config = dict(
    num_hidden_layers=14,
    hidden_size=160,
    num_attention_heads=5,
    num_key_value_heads=5,
    head_dim=32,
    intermediate_size=640,
    vocab_size=1024,
    hidden_act='gelu',
    norm='layernorm',
    norm_place='pre',
    norm_eps=1e-05,
    positions='learned',
    qk_norm=False,
    attn_scale=0.177,
    bias='qkv',
    tie_word_embeddings=True,
    parallel_block=True,
    init='normal',
    init_std_qkv=0.0197,
    init_std_o=0.00373,
    init_std_up=0.0197,
    init_std_down=0.00373,
    optimizer='cautious_adamw',
    learning_rate=0.00112,
    lr_mult_qkv=0.7,
    beta1=0.95,
    beta2=0.95,
    lr_head=0.00539,
    max_grad_norm=1.0,
    warmup_steps=312,
    schedule='wsd',
    decay_fraction=1.0,
    decay_shape='cos',
    final_lr_fraction=0.0,
    batch_tokens=16384,
    max_seq_len=512,
    doc_mask=True,
    train_tokens=152100000,
    max_steps=9284,
    dataset='wikipedia_en',
)
MLP neurons of a small language model. Each row is named by its layer, matrix (up: input weights; down: output weights) and neuron, and shows model dimensions 64-127. Each number is 128 + 32 x the weight over its row's rms, rounded and kept within 0 to 255.
Before each neuron's rows, "fires on" lists the tokens most often at its 100 highest values on Wikipedia text that the model never trained on. A number after a token or word is its count.

fires on: "ut" 73, "ect" 11, "at" 11
L4.up568 [118  89 144 123 147 105  87 137 144 139 158  97  96 160 118 118 121 167 105 168 149 137  74 147 129  99  99  78 152  96  80 113 142 104 112 109 197  88 146 150 121 123 130 111 124 115  99  96 188 127 124 138 121 131 104 107 127 131 125 134 126  91 140 135]
L4.down568 [109 138 209 148  98 136 119 108 192 126 140 109  73 146 112 104 121 106 155 100 185 126 138 123 117  69 124 136 147  64  91  72 152 126 168 150 128 142 158 153 165  73  80  99 146 144 145 173 138 108 130 128 131 207 194 151 138  80 116  97 187 127 150 162]

fires on: "ing" 17, "er" 10, "ir" 9, "ie" 8, "ect" 6, " of" 5
L9.up244 [120 102 133  98 144 163 132 204 146 158 126  84 109 158  97 105 117  88 119 121 144 117 133 138  90 126 101 109 197 109  87  87 105 130 104 176 168 106 204 116 116 117 125  95 133 103 122 107 138 123  68 190 120 107 129 114 207 156 134 108 126  87 125 211]
L9.down244 [142 118 203  94 122 152  98  98 105  95 169 107 106 121 148 126 180 112 135 141 148 192 217 168 122 151  75  48 122  69 156  90 161 138 129 133 139  93 108 158 162 117 144  88 150 133 115 113 142 164 130 139 101 106 176 170 137 125 131 112 140 117  94 118]

fires on: "ro" 26, "ou" 16, "ab" 11, "r" 7, "u" 6
L7.up551 [133 108 132 146 157 191 119 105 186 180 102 144 194 123 124 155  99 149 151 179 118 102  97 106 119 115 160 146 117  82 107 118 141 119 136 161 132 156  70  79  74 127 114 192 143  97 130 149  98 120 104 123 152  86  82 110 174  99 136 200 132 107 128 133]
L7.down551 [147 111 100  91 119 133 156 135 189 134 143 163 112  70 105 163 150 149 123 164 135 126 183 127 148  73 182 111 193 122 189 106  53 144 158 169 153  90 223 101  94 125 158 110 165 159  87 105 102 133 144  97 127 109 173 163 116  50 115 122 111 150 105 150]

fires on: "hen" 15, "on" 13, "in" 12, "re" 11, "n" 10, "ru" 7
L4.up246 [128 143 146 119  91  27 126 129 147 126 106 252 101 141 121 153 123 103 113 117  95 122 126 166 147 152 159 104 156 208  97 137 128 188 134 113 141 166 164  70 176 124 126 132  98 127 124 129 105 145 126 118 105 167 151 137 128 131 153 116 132 114 149 107]
L4.down246 [124 116 120 133  86  88 149 131 112 132 123 132 145 152 100 144 122  96  82 131  98 188 106  73 100 145 130 132 154 142  99 135 163 113 155  81 191  23  71 133 132 107 104  96 158 158 197 106 131  18 134 141 136  76 131 108 135 131 157 128  83 153  97  97]

fires on: "e" 22, "in" 16, "ed" 12, "i" 6, "ing" 5, "ers" 5
L7.up199 [100 199 134 157 137 160 106 119  87 157 129 139 120  86 126 161  82 111 169 159 117 138 180 147  82 180 165 158 133 110 156 136 121 153 184 170 159 125 175 109 132 151 129 118 126 108  80 113 178 112 147 152 160 152 148 150 208 136 123 128  79 122 103 147]
L7.down199 [146 165 123 161 109  99  89 153 170 104 185 144 143  98 125 146  66 110  98  88 167 138 125 102 106 127 153  96 129 150 133 142 116  82 140 139 146  68 128  84  92 123  97 117 117 137 120 146 149 131 120  67 171  79 140 158 151 122 151  81 152 169 172 124]

fires on: " pr" 12, "r" 11, "pr" 10, "3" 9, "gr" 9
L7.up482 [ 99  77 162 139 142 172 116 131 141 157  92 137 168 101 135  69 105 139 147 169 145 143 170 113 116  57 142 203 159  66 148 108 138 124 101 148 137 109  93 136 132 128 112 180 189 110  65 132  88 132 122 179 113 118 102 113 131 132  97 188 125 132 130 124]
L7.down482 [139 147  65  74 154  58 169 157 122 106 139 133 140 109 185 110 124 113  84  98 114 205  96 139 148 185 128 119 104 113 111 139 152 141 139 179 176 166 114 144 108 153 134 128 101  60 130 113  99  99 111 103 156 163 135 118  85 137  95 119 133 122 143 101]

fires on: "in" 33, "n" 22, "z" 10, "id" 10, " h" 7, "ell" 4
L7.up300 [ 84 152 183 130 160 137 151  91 146 159  83 175 128 121 110  87 114 111 157 159 113 132  92 143 135 125 177 133 129 195 128 110 140 182 133 131 137 124 139 116 178 197 148 145 157 162 144 157 104 160 107 171 156 160  73 121 164 168 101 119 113 115 141 160]
L7.down300 [116  79 170 100 155  61 161 146 167 156 127 104  95 119 153 118 163  94 125 108  98 131 156  85  96 112 121 145 137 100 105 138 108 157 129  89 122  81 113 151 142  79 135  73 173 147  98 145 120 111 148 122 159 110 178 118  70 111 120 155 158 141  91  58]

fires on: "ied" 23, " been" 15, ")," 10, "ge" 8, "rom" 7, "ular" 5
L4.up616 [181 207 133  94 163  87 137  97 132 116 104  62 162 154 182 139 138 150  90 163 127 148  96 132 121 106 133 150 121 179 143  75 132  74  95 107 126  72 125  32 132  87 140  98 164  77 125  79 113 142 101 170 115 128 152 100 150  71 143 127 158 138 166 133]
L4.down616 [ 81  85 139 121 110 150  99 127 119 121 128 114  69 125  89 128  83 170 112 109  72 151 132 118  85 139 136  89 145  93 136 195 117 198 189 139 143 116 105 141  91 132 139 171 166 150 126  80 129  67 149 131 130 133 135 172 131 171 127 107  89 123  91 143]

fires on: " " 59, " –" 25, "–" 6, " -" 5
L6.up629 [152 127  80 100  98 144 147 173  96 150 104 151 149 113 131 174 165 147 155 148 119 157 124  84  61 114 131 112 118  98 149 109 124 128 133 101  68 124  98 164 173 148 118  86 102 178  85  85 142  44 126 124 157 110 166 163 163  96 127 115 122 181 168  82]
L6.down629 [185 103 124  89  96 180 112 132 102  64 107 152 169 150 199 108  81 123 101  91 135 185 138 143  72 152  88 133 110 130 133 161  69 140 117 144 103 126 145 186 108  91 141 122 161  93 142 143 132  98 133  59 120 147 169 154  73 158  96 126 168 126 165 118]

fires on: "ab" 22, "u" 13, "ro" 11, "ess" 8, "f" 8, "rib" 5
L9.up417 [120 130 167 197 153 156 131  91 213 174 107 164 129 106 102  91  66 104 137 207  99  95 121  93 106  83 106 137 138 147 137 145 107 134 133 186 132 195 111  80 103  76  42 137 141 115 105  92 119  99 123 187 164  94 120 109 154 105 133 131 129 138 139 135]
L9.down417 [135 168  94 128  98 105 133 187 153 119 128  32  81  65  99 152 144  82 158 120 123 145 141  87  84 139 138 162 173 143 125 143  93 156 151 125  79 141 210  74  43 152 164 123 117 159 199 147 115 119 102 167 177  92 165 143 124 131 148 235  97 106 100  54]

fires on: "e" 37, "n" 22, "w" 14, "v" 6, "in" 5
L6.up597 [ 91 166 144 164 130 157 100 123  86 125 131 127 116 114  98 130 140 118 145 145 118 137 154 143 153 186 159 123 115 152 140 115 138  70 143 127 168 189 147 133  91 139 125 136 107 132 115 107 107  89 103 153 165 155 135 136 142 156  97  83 104 122 127  81]
L6.down597 [101  72  97 155 158  92 158 159 131  70 127  63 169  81  90 118 104  78 123 119 141 197 111  71  69 184 159 145 139 135 127 150 122 118 174 148 150  35  68  89 166 123 109 137 162 108 105 187 143 132 113 129 112  91  93 168 159  65 115  84  58 160 143 107]

fires on: "en" 20, "e" 17, "ore" 11, "ate" 9, " are" 7
L7.up481 [128 131 108 131 129 119  95 107 125 161 143 114 127  41 116 189 126  61 158 206 145 106  86 124 136 153 106 114 170 132 154  87 165  67 163 119  76 105 150 130 128 181 110 149 130 100 110  73 156 105 172 160 128 164  93 131 152  95 169 168 124  51 144 155]
L7.down481 [185  97 129 135  67 115 195 150 105 141 147  99 122 132 148 149 218  82  95 133 113 111 129 152  94 117 111 104 161 129 159 122  87 134 124 159 128 129 171 103 126 132 142  83 129 162  85 114 102 105 112 100  89  87  92  96 101 129 129 110 141 159 106 147]

fires on: "y" 27, "ed" 13, "en" 10, "er" 9, "s" 8, "ers" 7
L7.up453 [ 78 176 138  89 129 150  97 128 107 143 126 162 113  98 103 118 148 179 157 129 133  79 104 128 140  83 189 118 196 113  90 141 152  79 111 155 148 102 130 106 123 154 188 126 132  95  58 118 204  99 139 154 144 161 137 176 159 110 120  96 118 142 136 137]
L7.down453 [138 182 102 123 159 110 117  84  70 127  98 125 145  99 103 113 135 144 118  88 152 158 148 116  77 195  85 130 104 105 129 142 108 162 116  96 130 148 157 151 125 186 109  71 108  81 167 121 108 151 173  81 166 135  85  34  96  81 161 139 162 163 174 143]

fires on: "er" 33, "ed" 24, "al" 14, "el" 10, "ol" 6, "ern" 5
L7.up606 [103 150 139 130 102 118 114 169 122 113 126 156  91  79 113 163 117 137 147 132 137 102 103 169  42 132 184 145 130 117 133 122 114 140 141 126 117 112 147  95 100 221 107 113  91 143 158 157 118 157 117 151  94 170  90 128 134 113 192 145  92  97 115  87]
L7.down606 [109  93 154 209 102 112 116 146  90 105 154 171 152 135 133 133  78 137 149  91  92 139 143  60 135 151 125 124  67 116  98 139 156 126 108 141 131 180 101 132  54 123 124 196 143 119 157 136 113 132 100  95 142  91 113  75 141 215 134  92  94 107 153 176]

fires on: " F" 34, "ion" 24, "er" 11, " w" 8, "ation" 6, " f" 4
L9.up60 [107  58 138  76 206 130 117 141 150 124 152  77 115  88 128 110 108  85 130 154  99 110 106 117 120  92 121 161 192 131 123 121 161 123 120 126 136 107 100 173  70 138 131 108 174 149 121 136 163  89 101 154 203  95 124 173  46 155  57 144 130 148 151 122]
L9.down60 [126  38 138 133 227 105 134 117 106 151 101 113 183  93 188 198  54 113 134  85 117 158 169 169 100 185  83 164 148  98 145 139 118 189 182 115  98 117 141 122 147 115  98 114 155 109 165 140 141 123 121  98  76 120 150 131 116 182 134 140 150 152 159 129]

fires on: "ar" 25, "ow" 20, "an" 19, "ou" 9, "h" 8, "ob" 4
L4.up263 [ 96 186 141 177 119  77 142 117 118 145 115 151  93 120 126 152 127 142  98 136 112 147 135 142 131 169 173 165 136 114 164 129 101  98 102 108 142 178 158  41 100 118 105 121  58 102 167 125 104 156 178 141 185 146 142 130 169 149 158 140 119 112 112 161]
L4.down263 [174 158  88 153 176 126 186 131 123 138 169 144  90 141 145 108 154 128 118 117 148 118  80  88 102 177 115 114 120 141  96 141 159 104 181 140 114 126 136 107 117 135 119  74 143 114  91 109  89 169 162 101 114 151 141  75 127 122 130 135  67 134 107 110]

fires on: "ord" 13, "ing" 13, "ign" 10, "ad" 8, "it" 8, "c" 8
L9.up247 [102 110  91 151 157 181  76  80 102 225 124 172 104 106 123 142 119  94 122 124 137 147 117 127 144 109 139 158 145 171 141 156 166 121 132  73 101 163 159 138 121 145 140 123 145 173 172 125 100  63 115 154  71  97 121 133 130 117  92 183  89 162 126 214]
L9.down247 [114 145  37  77 136 100 133 161 120  70 173  98 116 114 147 130  92 109 143 147 159  99 103  78 125 162 121 176  93 133 146  74 108 114 110 191  79 117 137 154  91 128 104 166 127 121 104 105 143 198 140 119 114 111 133 134 138  93 141 150 147 169 151  81]

fires on: "ld" 17, "ed" 12, "en" 10, "p" 8, "own" 5, " found" 5
L7.up303 [ 85 183 111 130 169 168 127 102 143 168  80 159 173  98  92 174  89 139 101 136  63 116 124 139 172  84 213 145 116 194 138 141 163 127 111 134 138 128 116  96 106 211 101 161 128 133 126 137 137 150 128 121 123 116 114 126 129 135  81 150 112 130  94 126]
L7.down303 [102 107 135 149 101 102 134 145 113 143 135 127 101 112 146 165 174 105 123 115 182 125 109 155 132  94 181 183 144 107 200  50 125 153  65 154 123 164  88 115  93 131 174 118 144 108 167  82 140  75 174 169 152  88 123  99 148 126  80 118 188 135 134 108]

fires on: "re" 19, "ut" 17, "ter" 14, "at" 6, "or" 6, "is" 5
L4.up486 [135 127 123 105 155 134  83 118 168 167 149 102  89 188 131  88 124 136 135 143 143 139  98 149 141 144 133  58 129  81  94 139 197  99 143 179 126 162  95 133 164  65 159 111 163 122 170 111 188  52  95 117 185  56  77 151 111  75  90 125 154 118 149 151]
L4.down486 [132 143 177  95 105 109 122 128 130 113 165 117  97 116  43 156  49 103 145 105  76 134 152 147 145 130 100 144 121 146 142 170 191 145 137 104 134  99  75 150 176 138 157 137 131 101 117 166 121 147 147 129  71 167 146 117 216 173  98 148 106 164 118  88]

fires on: "al" 21, "l" 20, "'" 8, "el" 7, "ig" 7, "u" 7
L6.up587 [149 105 100 146 105 184 158 131 112 113 151 138 145 134 104 192  97 115 160 164 119 128  84 152 147 131 170  51 113 133 133 122 111 102 121 137 164 213 135 108  72 124 107 122  88 109 160 119  65 117  76 145  91 148  45 118 110 147 167 116 119  91  94 114]
L6.down587 [123 119 104 144 131 121 112 193 145  72 222 119 104 109 195  91 107  89 139  82 155 118 141 123 147 112 181 137  77 102 141  89 123 154 123  97 137  37 110 119 105 142 113 155 115 136 122 132 125 145 145  51 134 109 127 152  89 127 128  79 138 161 194 142]

fires on: "%" 30, ";" 11, "ic" 9, "l" 4, "le" 4, "d" 4
L9.up303 [150 169  88  90 107 182 118 103  95 118  51 132 115 127 123 140 144 185  84 156  83 134 107 119 134 132  98 127 112 198 127 118 157 181  99 119  83 143 201  86 171 174 126 122 156 163 133 124 128 114 163 141 134  77 112 186 116 118 102 116 107 185 118 111]
L9.down303 [141 116 108 140 197  85  66 153 102 161 113 100 142  77 186 124 133  47 155 126 129  90 145 129 106 132 139 133 108 116 145 127 107 125 144 115 149 122 151  91  69 141  60 113  89 105 122  84 125 134 169 130 156 150 131 108  73 157 138 147 162  97 143 136]

fires on: "k" 27, "an" 12, "ow" 10, "ik" 7, "ok" 7
L6.up234 [112  96 150 131 126 143 139 132  98 116  72 124  87 161 119 121 138 103 123 103 113 129 131 136 105 106 126 139 175 117 119 151 158  56 117 131 135 127 159  75 114  99  83  77 133 111 149 123  84 118 167 120 255 117 134 123 134 152 123 163 166 127 113 121]
L6.down234 [115  84  77 102 198 126 116  96 124 179 127 170 137 107 118 110  94 186 103 165 142 137  62 133  84 118 105 110 155 105  77 114 122 117 126 120 159  97 121 123 156 130 130  94 145 150  62 164 186 159  96 104  65 152 140 143 138  84 142 146 138 128 138 124]

fires on: "ing" 17, "A" 9, "ar" 8, "or" 7, "ate" 6, "al" 5
L10.up404 [103 156  60 132 149 121 124 100 120 205  86 151 107 149 138  82 111 158 129 156 146  96 141 137  95 118  92  93 130 104 126 115 142  94 122 142 141 126 130 107 144 179 124 109  72 145 192 117 156 125 124 144 174  76  87 150 139 137  93 106 130 168  61 115]
L10.down404 [122  98 139 128  73 153 109 153 205 111 136 111 173 114  68 141 152  83 125 127 139 142 128  73 109 156 163 147 179 154 134 150 101  89 117 179 119 176 186  95 103 122 101 170 127 115  93 166 133 163 113 175 122 174 153 161 115 149 193  45  94  78 128 135]

fires on: " G" 16, " the" 16, "0" 11, "3" 10, " g" 7
L7.up403 [109 123 152 131 125  51 117 140 115 118 123 113 172  80 130 116  77 102 156 134 139 103 104 171 137 124 111 193 124  79 188  56 137 129 132 116 175  90 154 143 125 153  86 125 106 110 163 127 128 157 172 111 206 217  68 188 147 145  92 157  87 104  99 126]
L7.down403 [114 131  76 164 117 114  81 106 112 114 213 132  52 115 255 176  99 144 184 131 187 155 156 120 140  97 182 141 164 147 120 140 133 117 145 156 141  96 178  92 108 141 145 133 159 102  96  94 109  93 130  97  71 114  71 138 128 115 127 100 143 126 122 145]

fires on: "u" 28, "p" 23, "m" 12, "l" 8, "e" 7, "w" 6
L11.up242 [123  74 112 149 108 161  84 118 189 144 152  92 185  84 130 166 113  66 218 162 126  66 105 122 140 113 161 125 135 134 116 151 103 114 114 143  76 157 114 119 118 140  95 165 132 137 155 120 129  82  79 115 142 114  52  75 162 119 145 116  96 156 118 134]
L11.down242 [100 162 193 192 115 153 190 159 128  85 145 148  81 107 156 136 127 131  95 117  66 137 138  99 119  99 143  73 115  75 173 102 167 140 115  88  91  49 203 162 119 135 135  89  94 144 110 123 109 174 158 166  66  86 131 153  97 111  91  94 153 186 127  97]

fires on: " Sp" 28, " Pl" 24, " U" 20, " pl" 17
L4.up310 [ 87 146 112  81 103 114  91 126 108 218 116 127 195 118 163 111 123  97 123 124 163  70  87  94 109 103 114  76 118 194 157  31 111  72 123  55 126 126 130 133 106 157 139 105  75 109 115 147  98 103 144 128 135 139 155 138 114 145 155 178 107  88 120 199]
L4.down310 [183 137 199 137 102 156 108  90 135 133 136 104 144 136 141  95 114  96 163 154 125 168 129  83 159 117  95 102 101 130 104 139 129  75 110  33 159 116 123 155 134  80 161 116 143 110 128 146 178  85 164 146 129 191 116 122 158 153 173 113 178 132 161  81]

fires on: "on" 28, "in" 26, "r" 8, "ill" 8, "it" 7, "p" 6
L6.up441 [117 174  82 157  79 116 127 144 107 125 103 245 162 138 109  97 170  66 150 120  85 157 116 124 150 167 108 139 140 186 104 147 143 191 133 143 119 138 209 106 197 179  86 132  66 184 131 123  92 177 117 148 122 112  96 159 113 116 106  96  74 107 102 141]
L6.down441 [108 127 164 140  95 136 198  90  74 172 181  96 131 144 151  99 116 149 111  93 139 116 137 119 113 103  99  82 101 101 159 143 103 164  95 138 128  63 146  81 169  68 154 168 109 152 153 134  75 106 118 155 102 110 151 129 108 109 139 144 171 166  81 119]

fires on: "f" 17, "en" 14, "ul" 8, "g" 8, "e" 8
L7.up232 [137 145 153 159  96 148 124 131 110 118  96  52 136 113 129 191 123  94 195 165 136  96 119 112 218 202 133 100 137 165 154 137 160  66 175 130 168 166 102 141 134 136  98 122 155 125 138 134 176 110 108 152 118 119  92 130 126 138 112  95 103  99 109 188]
L7.down232 [129 162 136 109 161 123 109 146 100 122 123 186  71  99 163 123 173 128  99  91 195 173  40 107 170 125 161  85 169  94 125 145 139 102 124 132 127 140 164  78 136 150 150 116  58 144 164 140 108 163 185  55  58  89 106 124  85 106 103 118  87 122 122 108]

fires on: "ame" 14, "av" 12, "reat" 12, "um" 10, "overn" 8, "rit" 7
L7.up502 [ 89  87 114 144 108  65  96 138 184 112  75 163 123  73 100 159 134 116 129 135 112 121  64 119 104 168  62 155 144 110 143  88 138 135 110 119 165 134 178 130 120 123  73 153  83 186 128 143 103 213 156 152 111 122  59 140 114 106  84 137  86 144 158 117]
L7.down502 [122 121 126 159 174 151 163 113  65  56 165 122 165  85 228 132  67 141  98  94  96 138 108 145 102 118 118  95 135 162 140 156 116 165 124 166  80  60 103 169 128 128 192 128  96 142 139 129 174  90 152 103 110 153 150 134 147 120  94 113 129 123 147 103]

fires on: " and" 28, "u" 15, "ru" 12, "ess" 5
L7.up385 [140 115 139 121 137 146  95 100 163 122  93 176 167 178 125 103 100 140 114 173  83 130 174 133 166 123  99 107 147  80 163 142 180 115  81 163 142 135 130 108 104 113 116 168 122 147 121 125  65  51 159 151 165  91  76  95 117 112 113 118 138 113 152 169]
L7.down385 [134 139  88  78 140 165 113 116 151  87  93 129 127  90  86 137 131 164 162 149  51  99 100 104 143 140  90 179 153 118 137 174  83 127 143 120 132 178 138 116  88 155 122 107 106  98 105 165 117 126 161 151 130 106 191 126  98 148 149 122 124 116 115  67]

fires on: "l" 14, "d" 11, "ld" 9, "p" 8, "f" 6, "ge" 6
L9.up397 [100 184 108 116 110  98  89  76 161 128  33 139 140 101 107 117 152 193  92 117 112 153 151 140 141 110 124 129 128 201 165 138 146 112 101 120 119 177 123 107 124 193 132 168 192 109 156 146 103 110  95 114 186 119 124 125  87  98 181 128 132 159 103  77]
L9.down397 [124 100 148 100 140  75 109 202  96 138 202  86 114 127 143 144  88 103 184 171 153  72 102 110  97 115 117 112 141 124 164  97  92 123 146 133 107 115 105 156 173 149 116 104 128 152 117  88 168 145 110 145 143 197 108  78 208 148 121 162 132 104 105 191]

fires on: "l" 19, "ri" 16, "r" 8, "ro" 7, "re" 5
L11.up359 [102 132 114 131 103 158  60 199 202  80  90 165 147 130 133 157 111 117 131  98  94  76 122 121 156 164 124 133 141 154 119 133 105 158 116 198 167 152 180  89  94 126 153 116 124 115 164  87  88 128 140  94 106 106 147  97 103 139 142 187 126 166  85 144]
L11.down359 [114  92 156 132 130 160 152 163 109 145  50 146 151 114 126  85 188 109 175 145 109 137 134 119  89  84 133  90 142  98 110 187  94 105 111 124 140 123 146 110  99  71  62 108 158 152 116 193  49 110  98 185 136 129  89 133 152 175 150  97 111 121 177 118]

fires on: "eneral" 22, "C" 13, "t" 10, "ing" 10
L9.up25 [113  77 106 144 126  85 124 118  76 138 125 143 157 111  70 155 233 122 174 149 134 121 125 130 146 150  97 160 140 100  99 177 139 129 222 159 127  95  95 133 134  99  71 128 137 161 143 132 125 136 177 143 104 152 165 215 136  97  63 154 119 105 108  80]
L9.down25 [150 138  76 146 120 201  92 137 104 140 109 103 118 158 125 148 142 161 165  67  95 137 174 113 162 194 136 114 134 179 137 145  87 165  90 172 117 120 100  92  78 108 111  98 121  84  83  89 120  93 114  98 188 139 138 122 157 154 177 102 149 139 116 182]

fires on: "ing" 27, "'" 14, "3" 9, "ball" 9, "it" 7, "2" 5
L10.up306 [ 88  91 137 112 139 129 114 125 147 158  76 126 110 139 121 161 105 183 100 162  89 186 142 150 110 102 138 196 139 111 114 156 218 142 159 132 148 121 106 119  96 155 104 133 118 173 112 168 145  77 122 150 111  43  95  85 136 104  85 185  67 159 117 110]
L10.down306 [143 114  86 127 135 115 107 161 130 104 131 121 136  98 137 105 168  81 142 102 119  86 116  98  88 162 158 146 142 222 156 137  92 165 103  83 177 194 162 147  80 131 109 167 165 119  96 129 107 118 123 117  88 118 154  86 144 116  88 164 148 114 129 110]

fires on: " G" 58, " g" 40
L4.up541 [ 87 130  89 114 126 158 149  95 101 154 122  79 137 133 148 103 133  69 101  92 118 135  89 134 137  64 112 138 164  94 211  61 129 104 137  77 126 109 164 159 120 153  89  69 126  83 144 176  96  69 158 158 222 133 146 151 126 167 125 173 138 132 108 184]
L4.down541 [131 139  89 114 204 151 151 122 141 167 175 135  89 102 146 150 103 155 119  61 197 132  89 118  97 134 142 157 157 161 192 165 119 155 146 155 133 108 116 111 108 142  84 116 127  60  81 110 150  87 139  99 175 160 120 124 134 153 124 186 143 146 139 147]

fires on: "ing" 38, " " 17, "ild" 8, "ate" 6, "ch" 5, "C" 5
L9.up93 [112 130  87 131 105  93 116 122  70 155 122 142 111  83 133 123 117 182 154 146 175 112  78 130  97  85 115 115 211 116 130 155 145 107 158  83 125 129 118 116 153 132 120  72 117 162 148 123 110 126 150 164 143 148 118 213 141 119 105 104 121 181 123 126]
L9.down93 [107 141 144 112 128 157 129 145 158 139 114 139 129 168 148 103 176  87 148  84  64 142 187  95 174 186 130 135 122 170 113 107 105 138  81 151 115 176 119 162 116 117 101 125 193 112  66  98  82 153  95 132 117 140 130  13 105 150 160 105  74 126 140 128]

fires on: "v" 61, "oc" 14, "ig" 5, "ri" 4
L7.up4 [103 112 155 159 145 192 138 148 133 140 148  74 120 123 122 137 156 122 125 152 170  13  74  80 140 101 162  59 129 205 163 122 131 119 125 115 124 162 121 122  66 137 124 155 125 133 127 105  58  88 162 137 104 148  91 100 201 142 107 125  87 117 137 217]
L7.down4 [122  55 150  70  96 149 143 146 162 133 113  58 127  83  99 112  78 124 129 179 125 153 162 175 142 113 132 117 127 156  95 155 145 117 140 186 191  86 160 106 141 117 104 131 100 150 148 125 109 181 110 136 130 130 132 156 104 141 100 101 131  59 115 156]

fires on: "ch" 17, "er" 10, "oth" 9, "h" 8, "al" 8, "il" 7
L9.up565 [ 76 120 153 163 135 119 134  99 129 132 150 168 103  92 131 173  92  78 128 133  97  95 107 134 116 135 121 126 163  99 166 108  81 169 105 194 134 105 131  67 109 138 126  88  70 147 127 104 134 148 149 169 121  90 141 155 118 112 198  78 139 140  97  61]
L9.down565 [152 166 163 132 119 175 156 107  85 108 132 137 138 141 145 138 102  76 179 139  82 137 117 130 151  94 109 104  99 147  71 152 164  81 164 135  69 107  86  89 110 114 123 138 153 107 102 145 113 183  78  95 132 119 155 126 139 168 120 151 125 115 104 123]

fires on: "m" 18, "f" 16, "ab" 13, "em" 11, "gr" 9, "r" 7
L10.up579 [136 111  95 178 122 195 159 148 208 107  84 150 122 112  99 146 130 111 147 143 149 166 129  91 127 135 112 158  99  83 134 163 153 132  61 169 141 169 156 130 134 113  82 105 125 104 134 121 135  79 135 124 135 139 119  95 109 127 111 171 141 141  72 165]
L10.down579 [139  73 100  71 135 132 149  68 149 187 176 147 122  83  85 108 160  80 191 175 152 176 119 165  71  77 217  99 144 106 162 114 164  85 126 100  56 131 103 108 127 166 126 159 151  94 146 121 138 122  83 117 161 106 115 102 100 146 128 118 126  77 136 137]

fires on: "er" 20, "i" 17, "u" 10, "e" 10, "ov" 6, "if" 5
L10.up384 [112  95 178  94 142  72 155 111 198 142 115 125 136 100 154 172  67  58 169 164  98  83  60 119 128  84 156 108 123  96 173  60 105  89 176  77  71 148  88  91 125 165 154 136 138 117 109 131 125  88 116 177 182 153  50 129 146 152 146  88 144 133 113 111]
L10.down384 [ 68 149 106 110 100 147 156 163 142 121 153 101 138 121 154 127 128  98 133  69 158 182 147 113 145 121 101  71 195  64 144 122 104  73 133 202 123 108  72  76 125 176 132 137  60 137 163  98  91 170 117  95 117  81 158 165 156 149 161 134 153 148 134 101]

fires on: "am" 15, "m" 14, "e" 10, "h" 9, "um" 8, "av" 6
L6.up514 [ 88 143 130 164  93  90  97 167 124 129 143 181  95  84 117 106 246 111 134 137 106 134 127 125 132 176 139 163  95 127 184  59 105 119 134 158 164 137 131 114 117  98 125 124 106 155 122 110 149 149 175 110  80 148 135 100 143 146 119 209 110  99 113 103]
L6.down514 [ 99 128 132 161 192 158 124 162 101 136 151 143 179 152 139  78  68 131 107  80 114 114 157 111 137 135  67  94 117 173  52 105 163 121 160 116  77 112  53 115 103 149 130 161 134  97 124 173 146 113 155  80  99 135  67 104 143 188 112  86 150  89 121 156]

fires on: "er" 21, "ed" 13, "e" 9, "y" 7, "el" 7, "le" 6
L7.up516 [ 91 165 123 129 140 188 107 151 127 118  89 183 162 112 138 140 168 139 156  96 103 109 158 130 101 101  95 137 152 100 102 162 107 131  99 158 160 118 170 158 160 115 121 118 103  93  75 154 170 162 125 159 152 128 121 131 214 118 118 104 137 105 103 131]
L7.down516 [143 170 119 139 162  70 111 143 128 118 125  80  88 112 126 122 113 130  97 100 178 154 163 120  96  98  84 170 149 102 141  83 139  94 156 160 175 166 107  99  75 127 128  73  99 103 179 137 111 104 155  56 222 121 139  99  38 121 160 167 186 129 190 162]

fires on: " an" 34, "|" 22, " c" 10, "at" 9, " the" 5
L9.up563 [ 97 131 147 130 108  98 101 169 171 192 116 181 147 110  94 112 145 138  84 154 124 144 130 135 124 149 142 140 122  82 140  65 212  99 142 164 191 100 108 101 161 182  85 106 112 201 105 132 185 142 155 138 124 144 101 170 190 109 107 123  85  48  82 191]
L9.down563 [170 125 160 122 159 153 118  96  96 122 115  89 107 141 162 126 106 132 198  95 180 159 202  76 142 114 148 135  53 102 130 151 142 156 129 171  57 111 140 108  90  88 174  75 199 108 180 127 137 121  99 161  34 159 117  99 121 108 134 187 197 114 137 155]

fires on: " f" 19, "m" 12, " F" 8, "ian" 7, "ical" 6, "ic" 6
L7.up90 [100 157  90  96 157 114 160 145 150 160  77 106 187  95 135  91 117 174 153 128 100 163 119 100  71  79 100 116 154 114 175  85 163  95 115  93 149 111 129 186 176 105 110 111 153 151 134 112 137  71  95 140 171  71 117 156 118 119  75 152  94 203 129 181]
L7.down90 [135  95 159 125 157 100 160 143 155 139  95 155  95 146 164 198 158 108 152 144 125 150 181 117 132  81 120 148  90  83 116 172 116 149 142 122 114 131 154 132  78 186  95 172 156 114 146 154 157 156 130 100  96 128 120 127 112 156 126 115 150 191  74  81]

fires on: " Pl" 31, " pl" 24, " P" 11, " Sc" 8, "P" 8, "{" 4
L4.up404 [150  33 154  97 130 167 130 134 158 113 124 148 182  78 160 130 161 113 122 141 124  42  66 114  96 133 182  67  95 190 147  64 125 115  91 136 106 102  79 149 137 182  86 114 145 127  81 136 116 135 176 111 118 100 136 124 116 134 144 162 105  94 148 146]
L4.down404 [153 119 165 149 115  61  74 119 177  52 172  73 145 168  72 106 156 104 144 165 129 166  86 116 133 118 142 119 117 116 116 158 155  82 116 139 112 148 121  98 126 112 130 122 133 120 158 108 157 123 153 122 106 214 156  98 175 117 127 130 170 174 140 141]